config.toml
norm_place = "pre"
qk_norm = false
tie_embeddings = false
decay_fraction = 1.0
final_lr_fraction = 0.0
MLP neurons of a small language model. Each row is named by its layer, matrix (gate and up: input weights) and neuron, and shows model dimensions 192-287. Each number is 500 + 25 x the weight over its row's rms, rounded and kept within 0 to 999. Numbers have three digits each. A neuron's up and down rows have the sign that makes its largest values positive.
Before each neuron's rows, "fires on" lists the tokens most often at its 100 highest values on Wikipedia text that the model never trained on. A number after a token or word is its count.

fires on: " m" 36, "1" 22, "-m" 8, " " 8, "-M" 6, "m" 5
L5.gate266:507489501510481521498480464447430539447496507487506507523517465504502508466472505439529501532497492489488484498514483464499531466541493457485470442474533497482491451528485481502506493465457488521513473490526491502533473506455473527546513466529481496540528515504483548509469499489511501513
L5.up266:416487504554521528516504519522492523515496552521489511516523498495468484470536519505526505511478520526539527517504499499531510501491514518536495503540538520545525495496508493466496535490488536493511491516475521483563507518538426473487512462504499483462484492494493470521570507500485504492

fires on: " " 32, "3" 13, " /" 7, "1" 5, "8" 5, " years" 4
L6.gate1079:479471498550507496491527492509487522487491484495476488456493505505468458480524477488504484478485516512519515496492492493475494500502507515466482511525550506484470497503523530548501501530463485571505532492499449495486527510499520475514552494489456453527529510483444480500492472462477506524
L6.up1079:483491476520506474449503505525512471541474515485468498518488522502496470476515498492470503496497521504436472511487516524526493496471497498528506522449516445532522516506466479522530477495457470476500515475542520500528502513491507469500498477497528515458495506453502528514489486437487516526

fires on: " " 41, "2" 24, "1" 18, " in" 8, "9" 7
L5.gate957:471468495514480484513474505506493493504520491516487485508506514489493507477509499504515478540448490505474484514521512498522503495528479521494490514517579486492501494534521544489486496465487490447538490507457483484523493489511510501515490480481487525541510511498487510479450471529494463465
L5.up957:510507480485521482495494495452555546514532534507516510515530491453514509511475520520513473537556502499527504538509513486527509527529553484547437471512521521498489486472456560455492507479529506492485468515484483497488500497490522479477519493468493496498504503512503452538521474512480483525

fires on: "," 31, " (" 22, " " 5, "\n" 4
L6.gate180:485524514513490527507500468485421502545498529447472481442518461504524535485490515520497479521495541510454516482490490486483499556534454480549503520526502491464492500496500516470507553498504518509529554550503433495507492482516517471484493492524491513486514477528526499504504528524463504528
L6.up180:491503522518474519533478476467484529461501477496513513493511485524532464480551495508499478523505533518478496503499525459514446495491486500487501508492525462504465526517497520495464478550507486478512528481541545499503527493521533478509470504517522533518489550524512487498497534507521464502

fires on: "1" 39, " had" 7, " " 7, " moved" 5
L5.gate1231:488512536483502512503465520480508514460534528481493494447495501498494496503498500479537476471489479515546512478541497476487491490515500473505508506506476499477529519480480458510510489504491531489495536511509523501533512511466497504506546493513490533539512497494490513495458497524477559485
L5.up1231:502496465455509501494453524523504550484540539512471506480523436500455526510528516492483527534489520483451525480495483546519453497454480492482518468555526515527528493537506540463427509524518468516477499543503520478505541524521536524472469481458510470510503498497485498536509535479493522511

fires on: " to" 54, " in" 14, " of" 4
L6.gate1241:501479487477503534489470490480507524474507474512504498491488469529498475535541489440503524538516524527496512522490493537477458471495538506451531456529528467487504488493489522488494450536526482505505529559553506506504479514480471472516461487507490498535456515507492500529486479480485511553
L6.up1241:505505502451517491518496495472517544551496503481503526489465472504533487522471496488493518518475494499528475484514490485525496502515514495551507477521494437505465503493504502509507503518474467451507504504480518486464519531499515577483485469499483497482500498469539531490510553521494494543

fires on: "," 43, " |" 21, " about" 7, " covered" 4
L5.gate541:540526543487512464454499534452503559492528500469530518471505471458508518487496545513479511501501511489511471496484512507512517545505475478486472530508489491509518502540427513497496520513493496506545497500468477495492552516574520477514536463515480494543503486473513519483432484463476544485
L5.up541:521506479496513474485526512496473576521492515486490432538501506480514510502516508517474538471474495461499501456511506516499556494498475455522512499519538506462559492518505515462531510527497464514491525495434501486516490523515505460507481492487526473539496481446488478527501463520471517486

fires on: " " 42, " |" 19, " |\n" 13, "0" 6, "2" 5, ";" 4
L6.gate66:521466542508509494507493499480468562479501440429488509473457517482469496503480519489491513485514469496504490498479515521478540541505520492511507489501448476512442515472467498456508489489515476525507496531481485486530519519493557530527496516478487520486520509514521490466472533500474525527
L6.up66:521494500461496468491529511501509509522469493481446510467492483476527464488429498505471495509546475463506486506518503510490469458511499479523479505459518517499466479448505579510496448500455507502457500502463532523519464491506549521490499514488445451509494516523548495525504486484527479504

fires on: " the" 55, " that" 16, "'s" 8
L6.gate1441:506509502502454501491504484507454491523475527479481471498492507513527531513498453509499507504519476523511507455500470532507509521483484478465541491516494558506526460509529451513553508497500484490530459472503501496507502510460489440520485514462498481487517440491433559501515499495510505471
L6.up1441:508493556456506479502485520526535515502539464490544465478501510518475492531531487480543531545495535565484513510502508431516510491540489473483492468502512536502531540468483488524469500522503465523510502527475472502476505499526509523509490495500495544525518485505489512516504465507518439513

fires on: " the" 31, " he" 10, " that" 7, " to" 6, "-" 5
L6.gate245:497484489515510504521516508501494516538489508548524486494481512474575505521498456485466462441518528466503544515509531509484505547485522509543512500471545523517517520514496485493508507508484489508565522499446471487503525508504537414511475502467457509507480461490518557457541528518471495497
L6.up245:490464541501479506444535528528484497469510482489534514414460493509481501507487470533545517466465498493495463506496522535508567514519434527500495451529546521474479493525519493526481490509544454493505490526481519472498491519470481498465510509489494520503485464488503498514472499493530507493

fires on: "," 94
L5.gate1379:514508508469516483510487484460523486481515495479534493459556522500537481488468521530477503509490513485494480509487540498492502496509488541530501508501489488502490476459488514528511476514479523470511528511474517490512470495494488493482555497505453555520477529478509543549520502490462507566
L5.up1379:484498488532482505506500472527489526491482486495465497474470528468516536472483526487475460523480523470502505487469537505490503523540502490503487464457498481494473491489480484461505470452462516495496504520481491488533540506536521508482518451511492518470508494557463553508507501549471506504

fires on: " (" 81, "1" 10
L5.gate56:482487535461501574515481495501506523539440518520482519482508512493509487489516563522484489472483507470491467533497532541512483498499463537518492526513517466435467519516514523522498511514464467519522478514501512551483497573499514521456517517463517524493467464497485532486486511561447550517
L5.up56:486503494485521544463485515491486531511531535506478504464509557512533514475509503453499506482475533491495516578475523534489463502517511522514516557529508487562531508518475462495488527492486503468470531477483530479447506486500512540510467518513480506444505536501482500494479497503518520521

fires on: " of" 20, " from" 16, " with" 10, " for" 5, " who" 4
L5.gate354:475493454487497535442485482492492480461518454484472483480490483469537511487482520472496575475533532513486511502498552517497514513470491548470543469457528499482488506474444480498537523495494538543487498474503496501511518489483510511520483526512492528533510494532516557445483505512534506445
L5.up354:518509452529475470516561490490555499530503472495458493479487520516494455532508499523467560498488521584493511463483495513504483506496522539542469527524532511497513535472532504504478526475501514508445524494530523490460530515522512531518434492543515509506488501517520522504505530489505530480

fires on: " of" 24, " by" 21, " the" 9, " with" 7, " for" 6
L6.gate1114:456490488517501484444454490476549497497486532506516509453518416482532501518474517512491486476539546524490478520541510472505511510490473508502481490474517497492513495467494521500506479511461557529530475524509485532506482512519474477525490481532491523492484479508473494522533484525509509486
L6.up1114:496482492487504519502488510515554498470522474492561486511488510482489474484488515524523493511527468545502489458512499523544512496478534503550492541530486518494498465470500499514517533478540526527500507515488485460503510507479487486561512502538501510488507502534516531525520529543488514468

fires on: ".\n\n" 45, "|" 30, "-" 18
L5.gate673:522498528522490485482443513510512536496478488452483510478509504456526491496548489488517529508488487522492511522529501510483479486511538513462505497494499447511495522484496490497501479525518518455503495501447474515525500510517485487505482495479560531524474498483475542511490502509514483507
L5.up673:515541518499526483464465470474546503506487504489519492495542483461427501509498486479529513510495494515483508521485487500505519487500460475500529469506471477528516438503479490452524491492513460538527473529488493508501516474489520534503528467509498473483528519463507548480550478481485475569

fires on: " the" 57, " of" 16, " in" 14, "1" 6, " and" 4
L6.gate768:516533433514513482527484465466514509467487512494506487507520470492473502518453520511520516510467507533488501533515507520454521521538506469516519495523482468474493496491554506535454475515503499476534507489505519509533544474509474514484474446527460488538509513451494517503448505508480479556
L6.up768:512519476466503504509505523460499552489504537511506465511503503503491518545460478503511511466494512516522465502493516505502468474501497507490510508506529472500550521480491509457504500487481550498472515458492493507490506492514491492503513508548547542451488493511451542496534549486498526532

fires on: " " 67, "ure" 5
L6.gate382:474506505478460530488524522484447450482506480523506527468481504483494468515484502500505491534456487531525492516482490522486496501471450522523508496477500547519534480513532492498477464505518526480493519502519463494531491511428523488526520472531500525475490493524508520483531525469481500516
L6.up382:481507443507483479492497523507490507509504510492495475513529508487487472505442519511495520530513510510512489487500486518508511493525518514481502504564562495542493535507512471503498502529506502529487494496494468489515494509476477468498519486553507454514474518491458482490478514491520477493

fires on: "0" 51, " of" 5, "9" 4
L6.gate59:518514480506518463506446490504473483471475526451435469469504513494512522465479500539541515501494471543458532516513507498497477527491491489529520476561548542492481549515500514470493486493541508483526464497494505501510507491499504539501488455494499529476483496478499504516519489525510491554
L6.up59:507469517467540484505478556492501477463498497465514500556488505478537499501488491502503490489522490506504465510462471548520456528499528464509516501552496474507517500521519455521495507524532446558513475502543467498453508462502513491491496458516503507457483533471459488401480494537474455480

fires on: " the" 28, " for" 9, " its" 9, " their" 7, " to" 7
L6.gate1164:456523510447471473509473487475478470491497503474483474508483515547463495494510490509507529479526524486478494484529484504467492485524491480519532510429501501544534492479499508507538523483557516486490530545505465499537562469478511515533520483527497506466510478461466527528477473498509540506
L6.up1164:496508480461507465462498533542509497503505493482466500506484497521516539535522497493537488527488544498487500533487512439516483492560507495520526486500524523526505480508449480489479494523503490509481497525514510481480507488494446529492527528480534505454478478466527512474481511526483539458

fires on: "2" 35, "1" 27, "0" 12, "8" 9, "9" 9, "5" 4
L5.gate95:507494519511498494492468536499513514467551483471453530535528468494519507477479527487499512525467533493507473500509485506538505505490500494488508493542504446466504472493500564491483484509462522457542502502491468503498521483500504431514505488440478532519503506472500536460512510575450468457
L5.up95:483519472508523471457528549532522505524504490485525484525531462506513480503527505505496476511477498496515493493495490537504519514516517485527496495532475501533443493490501476486491520485541505489494507435515496468498532470477515473522437501486518492503530504479471499498477482466481503439

fires on: " had" 35, " have" 14, " has" 9, " " 4
L6.gate557:450500485488510505493477488434542458491515509502529523474471461476476512522506486509521525476426508522531474519474493480466491473481489502477524488478475518508493495520535446486509504482491544468447466516464509521519505523465494473511492487524488537510502498509547536526535529501461552496
L6.up557:481476494473506480530470509493509460488517469503512510520459484510482503500493479505524512476483515479532503468505503528494484470450501544504523457517510486549511501453497444530511510511544496520478517485476475491476503543509502503488482530561513539477496507519469521510511530464482490471

fires on: " (" 63, "4" 5, " States" 5, "5" 4
L5.gate261:481502507483534535474485505486521481540494515491461497541495512521519470438506549509508498512463507494519462557471515509543496524527450480488497526510533443499527479506472493495524496507468487475521505510410497506494493510523552473520488500455533528485481509476495490503516473479471517489
L5.up261:472518537524518528508523487542510496503482502504501487509538549494481493460490441472506503513489513497504486502518467530484484487503513486537486451520525519483508460550492519490488472481463547560502486491460473510480465519506519537476506474446454458518474457458509473508484483501505529507

fires on: " |" 35, " " 28, "0" 9, ";" 8, "8" 4
L6.gate682:516514466485503453477452509499518478494526508507491484520469480541504505486520508527508487487489542493527538530497502528493475536467544500524515478486500459471529462496515473510433489539511490500495496473500492495454502513513525510501483489526526487478441445486517472473511526455479517447
L6.up682:500495539514473477488504533512522500491505530488502514477513508506479504481498507456484499468493512511496519500472473521481508520499512494463500478526555542499517508515469493549546469516545507500502476502507504487420468474499498544513506493544501493459519508449476491476499515503566519489

fires on: " " 26, "," 22, " (" 11, "." 9, "1" 7
L5.gate1421:509539488497476545468470471484496519499509585471491485480545486540534483480474539485487480495516498499470519462512516467514509498526479505536477509480533471480505521536505502485491502500514519510536520493540491499477516499512550496533522467528511477514498467531508507516460537507499511497
L5.up1421:491491469494571510497517525521495484486478440504520490541494518532521495462572482444535535489446557549483509488533517492510526485448481448491486510506513501512564541474541522527477496482502482495531517510471538481482521505465478500505481531481496477520525499488508507536484510552513487539

fires on: "," 96
L5.gate160:527454494479510477448492510500494521467534492503485495489516482455456491449519498508481503514451492495528482506490487461507490534529437521494515463528485472499512527515490528516474447513520519493526485487502501493477466490520534498499550441486497497476470501476513521507481479453475521488
L5.up160:481496484523486522542509482485497501482487481523415491500539514504506542479490516475483460490508502486484521456494515501507560513466479490496507531482501512524535523469499493462544489472502472495467546515487493499507467499511494511495449519494491562496447460544460493478543486480466510529

fires on: "9" 28, " first" 16, "0" 7, " number" 4, " second" 4
L5.gate689:489513512505490520474520535517467463514482469539442492493463485479500497509510486498505528493486505554527505526497504481534468505501537485501504483525534522518511510538561551499479509524501511457520501497470500453489518511488512455482463457533497545526463509440443491489465496527503481518
L5.up689:504504481551493532499507496502526506491476486514495480512472538474482531493513471505502489515461493511519492502521500517511530515505486459523514527512436495489536435485489487511507488530535527517496504461526511487428474507508484546456503482517500463513519497489484480493467512513464542490

fires on: " \"" 44, "\"" 19, "-" 17, "\n\n" 7, " |" 6, "|" 4
L5.gate432:504490506494497466507483509445511503491499506506495518515498466471499487482505500509528528529540482558499548515504463501511478544519553524463539503548495493474491498493523487530512489535484490526519546472469473527515545453469487545542474528471513497485516477473505481448518502538522448510
L5.up432:511509532512511476521523497472475506497488488451514526486499521454526502498497467499502446488500486477457507520476485483522522521503538477490485523545484503509476490514505518473489449495493494499529505487477487473512520517470528507539507544473481497537534489447498470473539482488468506553

fires on: " to" 58, " not" 10, " in" 4
L5.gate69:515497475477444520490497501512535576514490488486459510523507510481498473478496523498494507515463504547552508501518489490466545498502521509443527499483491495537460545477507469496516480511500519459517490517496510485517522507556454492493498451508489493534511513528484512519443534508512517509
L5.up69:528507483510504477512477490509473486510511485473545511484460499508483511514488488484521496491474479514531466511458521453510515501482518495459480489503497485520516478532511486499519497516492498469481526497529480469505475455504499487543461499479486535500518499487480517489518475515512524546

fires on: "0" 31, "5" 13, "," 12, "9" 8, "6" 4, "2" 4
L5.gate851:534499513542511482525468484476538491507503488482467476483501495506471492485492514503506517480442471531482482496525516509542503500564545512503484480523475514502533476489517508532499452518519513496523488522446511492512486491497453510513482474480469510480466537491485491519496556458434493507
L5.up851:541487534493543429474509459541476532524459461464467462488563486496477467463525476454491473494552474487473484510518476484482568491498498517509472529457477476536497500462465527491531490479481529512498482529461498486536526476467473555514542491505471518559458521474483473500476458492561491479

fires on: "9" 14, "3" 13, "1" 11, "7" 11, "5" 9, "4" 8
L5.gate1282:509508482514507546471547497477431490497492487497467507526489499481527527509510498498556476487466487562499455494532473523476535546508518516468497447512500501499497496484493498540501507518496488504527501482527475501505486537496461460498461507468495480449485511453535512521524519479503456517
L5.up1282:510477455507501482473516521469475469462455482495451482491499465480509530458497532486531461520499465560504477486529505497518488506540485526468480494502507536460530543488529503487520541520509487487505469491561528473488530531515482509445508483565457495510489505525537475506477503478496426509

fires on: "0" 53, "ision" 5, " " 5, "\n\n" 4, "un" 4
L5.gate1470:465512489512454533509497519470504480515499485465532506424508493495451503495510502515519524462507466539501454507508439523438469543499510499516541508528512479528491520530535481548538532495460501528529526487481545524516501527466514479513496478538530450436515526517524526465537476480494506451
L5.up1470:515519509507470506499496496491487550465539475525512512508491512531456485518430508493528521535474508510479454503532493475521515489538497505483480512482522465558489516491524530439526488523469541514500472464519520529523460510461470537542484518500518516522494485491488486526487502520504487513

fires on: " as" 44, " |" 9, "0" 6, "1" 6, "|" 4, "6" 4
L5.gate120:497511518491528535553530445500495506474527506502450527511510498498509514471527494486516515492521522557495442536484502523477489511500525538494499525522500479474521477492522497520522498480504524483521480488474539492527512442529480505546482501512479469483476497511502495511507532428508488456
L5.up120:530516510475496471536453480510541498424513521477459498466525507512480497484479497536466521518520493520555477529491500480498477515536522567453455538506535527511514489502504481472504515495508519516531486506469510497514548480481465481546487523526538506488520484487480461492470499520519468468

fires on: " " 42, " |" 39, "1" 11
L5.gate1446:487447514504490476475470491540497473499500505507538491451512530503531513471500499511523505471507533463545562496490510471503501522483521521483535535541521466488493487507514505488511530502482513462513510515520517531528535501534506467528517474519518487495470550507500499509502510464489509447
L5.up1446:492529482477499530454533507504489483503517490499501497517505473527491500505460496519527557477497494501500477526465474528492502493495460518441515509517516533507483495505463492537498476517463495524512487526516519479469488488464486508535459515485494501507487490539509506477533507478500518465

fires on: "1" 40, "2" 22, "3" 8, " October" 7, "0" 6, "4" 5
L5.gate1226:488447464494501493512514494530505517508497515529523483488502528494511525482528513510518517509529501549495518435533498526482480512507481518506521481501495514519504531529472494495497518456490541485458494502482484517552535499472499481505521491461502512498491519496527475529504521488484468492
L5.up1226:492514517510517487470487488487440443482509520497521525531492513528482529485508511475517460496552470501473525489502505508505510496511504512520504497503486485475524515495511486538499474505503496465521521519505502485478528483505498523479512473566470532482495533525550497478502510459441464484

fires on: "," 29, " (" 19, " who" 10, " in" 7
L6.gate243:519502492541504540557507457482485498536473507506443485511485491516514538475482527496504496550513515465530471541535519522496487517507512504495548510478471509474507536503471540486527494474487477503513502529467485486466520506554570522490490477497505546473474466471477471491497472527500530503
L6.up243:488507471499503531507484528507546540497506512519489521484513494554466490468566536485518486483504474516509514466488497479518487499454533499536486497551564548505472502490495503496554492513503466467499481476483504492520533438555522498514481526519504528498532510543481484478549510521517526481

fires on: " |" 36, "," 33, " " 7, " and" 5, ";" 4, " (" 4
L5.gate827:490443510509496494459494499487463469480516531531545491512524557489513493487520500527488518556477476533505517481521457495495468509482516519486530518512460534509489477512496504523490549469509532452529512499515501474501467438452517462561493455483474464485517505476501496477462488515506508512
L5.up827:494502496540522474483523502500500545496545467445475516512504515485576509481494475465544519508479509492533475506460498497521483509515505487483511489536494507511491476540532475504490507498491479484534495433503548493497507502483512484527468451519460481483498476527501552502506521485474493465

fires on: "," 56, " and" 20, "s" 7
L5.gate980:433471515488510497511423505513500571482503492491495537495501514530510502480485530489484497473462481489511488483487478512508520523504539533526487526525514517498430517503476463495495458495477490477535511480481514506470530534544474504496510531495457492460516511492497514496441459482503512523
L5.up980:518480518504525464465508491547511561537496531492495518497488523505524488497500470533458445530489494466472472486508523530506477503527518547484510516482495505506485483475492516524486497528478548476471521508422515484500458486492538497440513494493472512513485518529490509529489493526484472490

fires on: " on" 24, " in" 17, " " 9, " from" 7, " to" 6, " under" 5
L6.gate577:481523506520453506543521520458511515532493499488486475494538511499525505490520549451490508526497553493515514448492523550511463498518519539479537506502498504499519529474465486490504515543472487489531530517481522524448487487584520493517477473556494483482531492502471525513476479501505465492
L6.up577:480474519453501474500494497497436553470487459494527505468464501452545503483489510477525522495535466461496450508555508481468510523494514474462500562472516499513502553546499475492525486474524482500497501499488484498466501481558509498507519453441514496519520471503519485510466485475524503542

fires on: " |" 30, "9" 13, "8" 6, "-" 6, "ic" 5
L5.gate822:490505539459482545481514509503432445519504473536512523509557523492545520484492483496485544507504481535536490536511475497499543507489543530496516487555509509464494491466480521501494484572471485489489509501509470520470452458488518521474489514490448515497493497477509509448547514517467499508
L5.up822:512528531488487489519500507526465482492485506470545484483523531517536506465478461467559538484519509506508546500534482469516553486545476528483496482513521487504475526501482507482461483493473514469447503470516496492516475500489508513481504520471474519485477550547480507476523540489501537539

fires on: "1" 67, " " 24, "th" 6
L6.gate999:505530499513534511501488521477513478479468511490533478470511472527464533495474508458505464516496519531483461482516525499520550497502520454503475491536505526511527478532462510513539466527481499517479499482473507487517497480474480527504542473494464468486494488504514488498493472493442488508
L6.up999:529454494466481543439507450481494474521577481517495462516487455487515490497485508458498505515493540486471510526505478537554513504497510509492540522545513478499481518503466493550530491495501472532503480483484470480499474527492485532474478471516523506483495511470503543479490487477499504495

fires on: " |" 38, " " 26, "2" 13, "1" 6, ";" 6, "3" 4
L5.gate1060:521478484471458511516453508520508448529490499555475509527496491480472500452492490537497495458487522529554492549505505503474486529528484502481498460477497489491516471478484488461481501510490495523538490466494462515473482484523485506497497537542541514490439459481494491439507469496517484504
L5.up1060:484506483513463545495521497456493495498543536520459479494497529489520509553483459545466522461508524481506481506497564500523466507507476502533504534470468445552517544458567477523511465467513511493496504485475534479451502505487477476463459488508514498497563489491516492516499470492525503506

fires on: " (" 24, "9" 20, " " 9, " |" 8, ";" 7, " in" 7
L5.gate1035:482476488491514511523480474520468551535505530509514518466505511475545468531564511473497531529460534499473519504499489491499492549505534524449561524500538520503438446497521487503495474496453517442563502512509518507473481510481483535489518498487536527552514476464502516527512486520505543495
L5.up1035:474523483476471515481489510500461522523516451509510476492535520525505512522491495529492530509478572470511511489508498474486464489492526487468513492489512499508490492509523514502511511490487485484497506493494509494510493510521529517532462500505518532495465517533513522489483489484442514491

fires on: " (" 52, "s" 7, "ens" 5
L5.gate277:505448532507471491514520501503530517446498487509497504466469497482480505473517531468520480487518493497505443498455492492522466514479488485485475523504485468488455536509476497483493503469517478484557529487448481513490484484524502500480505537467507505479505576485436490467472526485485528522
L5.up277:493498570471462483482497479482532554472489474507529445478468496510521517516473454513498522487576473508518525526497493503517479518527526516472513569452488517532501535492505529489542515507505479513521518504491501512533485490436469541500512510458495526509488477484527502499495444487499456489

fires on: "\n" 32, "," 11, ")" 8, " (" 7, " who" 6
L6.gate1430:469472476457506474480507491498508504495549473522483527480482456492479462447500532510489502491506521519536463579540528499514486495525510521493471526512502479458492539488462502507535506489438527489522506493555511470512543508513513503535521507484480537499463511444542536459469496532500480484
L6.up1430:525526502512487492501500488497491490481524480457455493484500503487480524486456482468496468520500535483493492501527500511497499525480519488471495515496517519533534525509499521453509511512529497483508514495509482541473459519488467472491507523460484485476495529542536528566462472532484474538

fires on: "," 50, " I" 11, "2" 8, "3" 4
L6.gate419:498487476506509496504506506476498537533506484491452486469513528516512543506529507487487465511456509499518504472478476460490444472537536510517506515485458464479484534497490493543475513529452517498512487487499506493448489533495502526521455487496470484518488464450502568445506532506486514518
L6.up419:496484521535499473499436502490467493472529471500443467499501468480499484440497524537515474488484458506485501487495501479459512481532490498486560481439467496541527487518506528470522482502517453543518501542513483444524491483493448496523465500518478545475487473444492511506453468520508465483

fires on: " |\n" 17, " in" 15, " of" 10, "er" 6, "z" 6, " cm" 4
L5.gate754:516516465482481496437451542453506526496504443544506494543521512484496513498572508513524524548511481483473474510506504498485516489524507498466582452538497481492509487508518512521463469499553491489499487508495503495491505459476507499481454521484505447474496449495483511516490516474479534507
L5.up754:509467496454502485496524485482508512485510533538480534502482465509512493484558486535518534530500515501492495455545488514518489482515517541521534471481492460547508514512511546528507463500518515517535498497514480471482520488503506562476486488461510512495512509456450480495486530510497503497

fires on: " " 72, "–" 9, "1" 5, " |" 5, "2" 4
L5.gate332:484475491517496478519489504556514485465494497493519503490549471480567486473516540519530510541501506528551549471537480520511490525512483511462539512482491478491471463501530528547530537520452531509542532514492532529520553504562514431454565475525491465512497508480494506475492523490499501487
L5.up332:514496470429481500505537542524486507495541526488538501489474519488480532501484549484501500501483476518528481489500450478452455528509469493497473569480562471511533503476481504506505498468501434568490509524518497501497503495484505453499512445500484511478519446539527490525431475453503484523

fires on: " from" 27, " of" 15, " on" 12, ")" 10, " to" 9, " was" 6
L5.gate833:499526482484489531491514475498512551507502471525470501518479499479522518515495518479482500481489539520499486430523489473469533512451477523490497467467485521508507500501509500483521507485497487474534529488478485494516489480494503527550500497506514520490494519535485512482526500469536511467
L5.up833:503520438491460483506470469470545494497476495488494492473490504502470521507498494532457548475522505490492514462511574497477495511449499522469535476485507519494533492497524482471504494469526486486533519550499448516507525490482531519541525522533511547448503491546482492485539469533548454447

fires on: " \"" 46, " (" 22, " '" 10, " " 9, "\n" 8
L6.gate61:499472516486482488481522515542502524474493510472516498478509507486502524489531491464505499481467482516546494454498443545512507528536505489454512509512497509505498456500504445459517489532469532495500502493490490523471483495485506477487523529494528443464520488528491491482521505475483528512
L6.up61:508496515481522469513523523445514523525546487520486490514493511500490497511487514481520531494542510492539479492490543450500472493528517493509483493509508527520520505450470516480542490518461468532493514533518524555493495525464509519479466501481509487486536475484502510484518509503498466484

fires on: " in" 24, " of" 23, "'s" 8, "6" 6, "or" 4
L5.gate1534:517506471518509526483514510470498521513515455525479483456554495490451528459499498500533488517530515505541522449476472475496506503485487504482544458527509534501490483475489496476541476477515523485503451501497511489517453464527490488500495507501505495465513490507515519524492484520505499482
L5.up1534:482497489476512521470489471498502459514523484523472470475507485506521522498521537518499518518525486528486559466515497522483534493510489473512534548502551501516512453544471536504502479491477510519504491503510501481507495456504500524516512524503498503509526526512491478468529487504514472500

fires on: " |" 27, "0" 23, " " 15, "\"" 7, "os" 5, " (" 4
L5.gate1212:510531512499475526527520529513512477527497470503485464532502477496530518472509502538517470524478509499519502518465539467513491541521547522532475542498462471460517484506480498500517532487505492516524539436461499468500489511484533495495509503519492528511509501521501524520484486549481531520
L5.up1212:502491495454510486496471500520498503484497512500501489510475494502480536513553541477484505494510487483536441497536463517513466492507557480491449516532501491498495507531474494517513481535525472511494513539491495508488472525524477492550514485490527473505503513489511475513493497503506547497

fires on: " the" 30, "-" 13, " time" 7, " end" 5, " on" 5, " " 4
L6.gate397:486466506476495458506488497469480506466479485504506530503474526487541482516492505512518493474469447519494468513500469480506496504537493482490528487515487505501501443515515492504527465529528451532486494441524495524502525531472508523518486460505546504490479475512495515465535510507473486523
L6.up397:485517492509473457519476506496496521493450532472498494507471503483489493466519481528507446428475487462536501502499492560485498506488477496545482495495476545526522482488520489490458496496486517493522522474541488464500482522528501478493526490567556474513443488496478489498488523437496517509

fires on: "1" 36, "9" 12, " back" 8, "rown" 4, " " 4, " down" 4
L5.gate296:518478502462513516510481507525513555476514494465453493476518473434554498457493522475522516529519493468503519503515484464535518526542498487502492484446555539507458508517488487463481543507504537474513516533482503486511536465529494557470499465567512532504518494478506507444478480544513539487
L5.up296:526469480512531463500463528504479482471509515544476500501532501513503526488467493514577521503498509556531516560556494543502529471458520543483506482541498514497515489467492480492471491484501476532490469506465553480481475525470513461511471442516482501551513495514514513502497534497488525496

fires on: "0" 24, "1" 16, " (" 11, "2" 11, " in" 10, " He" 5
L5.gate789:507510501492499479467513517494509466475476500511493487512519489499535495465494477478530463528491558531542498533531513524487527498478544492492510486527557468511510475517486510451460518488499483519543479479507484509466480500497501486483481458480526473528488524425544530519544445499481493505
L5.up789:493529470523516487513524496496491501501519556465522492515502515522544501487512485511536472514506500495506537526525517518496502505482541479514500535541508519511498457506525508470481494507476482496523503497485513482551463505516499463524465482499487493492497544473542468516454482444531477526

fires on: " " 33, "0" 14, "1" 13, "9" 9, " with" 8
L5.gate718:511518475501538517517489538546509486517494508511507560486518481446501508399555529468510499518501508563530489509514486512509507504545519499478510442500526462514490546487526506517488535481490483485531476523452511457506557477495527504501519501504520506506526455509485481466457489547495483482
L5.up718:515498476540454501550477513500503501538497513538480514509502523514484526506466486527493489540506526496506511520492456500512494488494434493536492497485474423464521480460507510491521485522494475477509473527507484528507554447442492494458455524504486459505499425481474501474497439498489454503

fires on: "9" 29, "0" 18, "1" 17, "5" 9, "2" 7, "6" 7
L6.gate1247:534479543494519508529481538507478517474499450547487523542488473470533495464523512506519448513522506518503522479468526502493517513536485517497516509485498491482486454503480461550504486481496510490531482519479510521498489487496494538485460501536496491492439524514517501462495520495478464496
L6.up1247:526539495510492546536476441476484499495530470545477499483532489489506448493505510470565480492506496523519512485523470457521511460515495504495492485425474470551519468516476506498515514468486504461510472539500498505555478491461477513489536520516459508483510524504511507516483498472461524486

fires on: " |" 24, " (" 17, "2" 11, "6" 8, "5" 8, "4" 7
L5.gate1268:489477503514522483489537496459482507501469512509483493472516486497511484481540512474426509477458536491487464515504482477498498496515546528507536505515495470479461517455480516529499495469500492473535482527480471540490491521540514495509518503500519481517509542458493478505518460474470528512
L5.up1268:499502472502481487480567541496471551494462485531499482500468532504500520494527487516497505498512524492491524469534472498479540495506514510450529469463509475481496509469504497550479489493548452503503537515469474505468472505501499507479503534474529501517503525516487545493499465496502517486